python train.py --n_head=3 --d_mlp=768 --attn_scale=0.125 --steps=5282
MLP neurons of a small language model. Each row is named by its layer, matrix (up: input weights) and neuron, and shows model dimensions 64-127. Each number is 200 + 30 x the weight over its row's rms, rounded and kept within 0 to 999.
After each neuron's rows, "fires in" lists the words (lower case) most often at its 100 highest values on Wikipedia text that the model never trained on.

L3.up23,200,208,167,174,203,184,277,221,208,193,202,186,180,218,205,216,164,187,224,253,225,225,191,161,176,215,177,214,175,151,190,206,157,180,253,167,216,224,150,225,218,193,185,208,206,163,198,253,242,208,164,189,153,221,152,178,222,179,167,233,192,176,216,183
fires in: "such", "described", "using", "installed", "said"

L16.up353,224,181,222,269,163,238,243,269,201,215,166,223,229,206,152,263,143,226,229,166,163,212,213,154,168,217,202,206,228,211,207,178,216,150,247,183,207,191,198,184,226,207,267,185,202,254,226,207,146,204,181,234,159,205,233,201,174,168,206,234,209,242,201,193
fires in: "were", "was", "made", "came", "not", "until"

L5.up597,171,191,144,184,186,241,167,196,228,171,208,199,194,200,185,214,219,196,259,243,244,182,234,211,211,208,194,218,230,215,235,165,244,215,205,228,172,249,185,150,250,226,200,255,245,182,192,237,174,191,135,168,247,213,197,136,212,188,222,181,166,212,176,222
fires in: "years", "life", "period", "year", "age", "career"

L3.up519,158,183,254,202,207,232,255,257,185,193,257,211,256,227,172,214,198,138,197,198,184,211,169,265,200,213,207,148,194,155,186,176,215,234,241,217,184,203,192,261,220,133,288,204,230,188,206,227,184,180,158,196,219,208,264,167,197,153,162,176,179,177,217,222
fires in: "work", "time", "works", "egyptian", "worker"

L3.up49,199,214,197,205,191,220,193,186,121,224,184,191,212,205,138,178,191,217,174,244,203,215,161,215,169,166,210,195,161,193,160,218,209,231,246,184,172,209,187,190,193,214,241,238,150,135,238,194,160,197,246,227,225,205,237,165,225,167,172,192,191,134,185,208
fires in: "film", "their", "family", "moved"

L3.up40,196,218,270,200,187,173,243,195,236,176,159,173,205,126,158,197,190,227,185,157,190,197,218,217,254,171,192,205,213,172,198,229,206,230,203,230,197,219,221,236,181,211,243,243,208,166,230,225,168,185,219,221,225,194,255,160,187,216,143,217,202,158,191,203
fires in: "years", "march", "december", "year", "september", "may"

L3.up729,155,227,193,220,201,152,173,192,272,186,181,215,201,173,207,225,226,171,278,207,210,178,180,218,163,195,153,231,178,213,243,220,215,233,241,208,214,212,155,263,187,180,132,151,200,195,184,176,243,217,235,221,156,176,216,219,231,185,242,207,266,180,113,216
fires in: "state", "county", "since", "country", "president"

L3.up78,213,193,228,167,144,217,180,200,182,181,181,250,225,206,215,215,186,139,183,157,212,187,199,200,195,201,167,191,231,222,221,243,241,150,177,198,193,153,268,207,196,230,221,217,214,181,234,209,183,186,171,194,175,148,190,251,159,238,184,195,166,197,226,232
fires in: "national", "development", "developed", "become"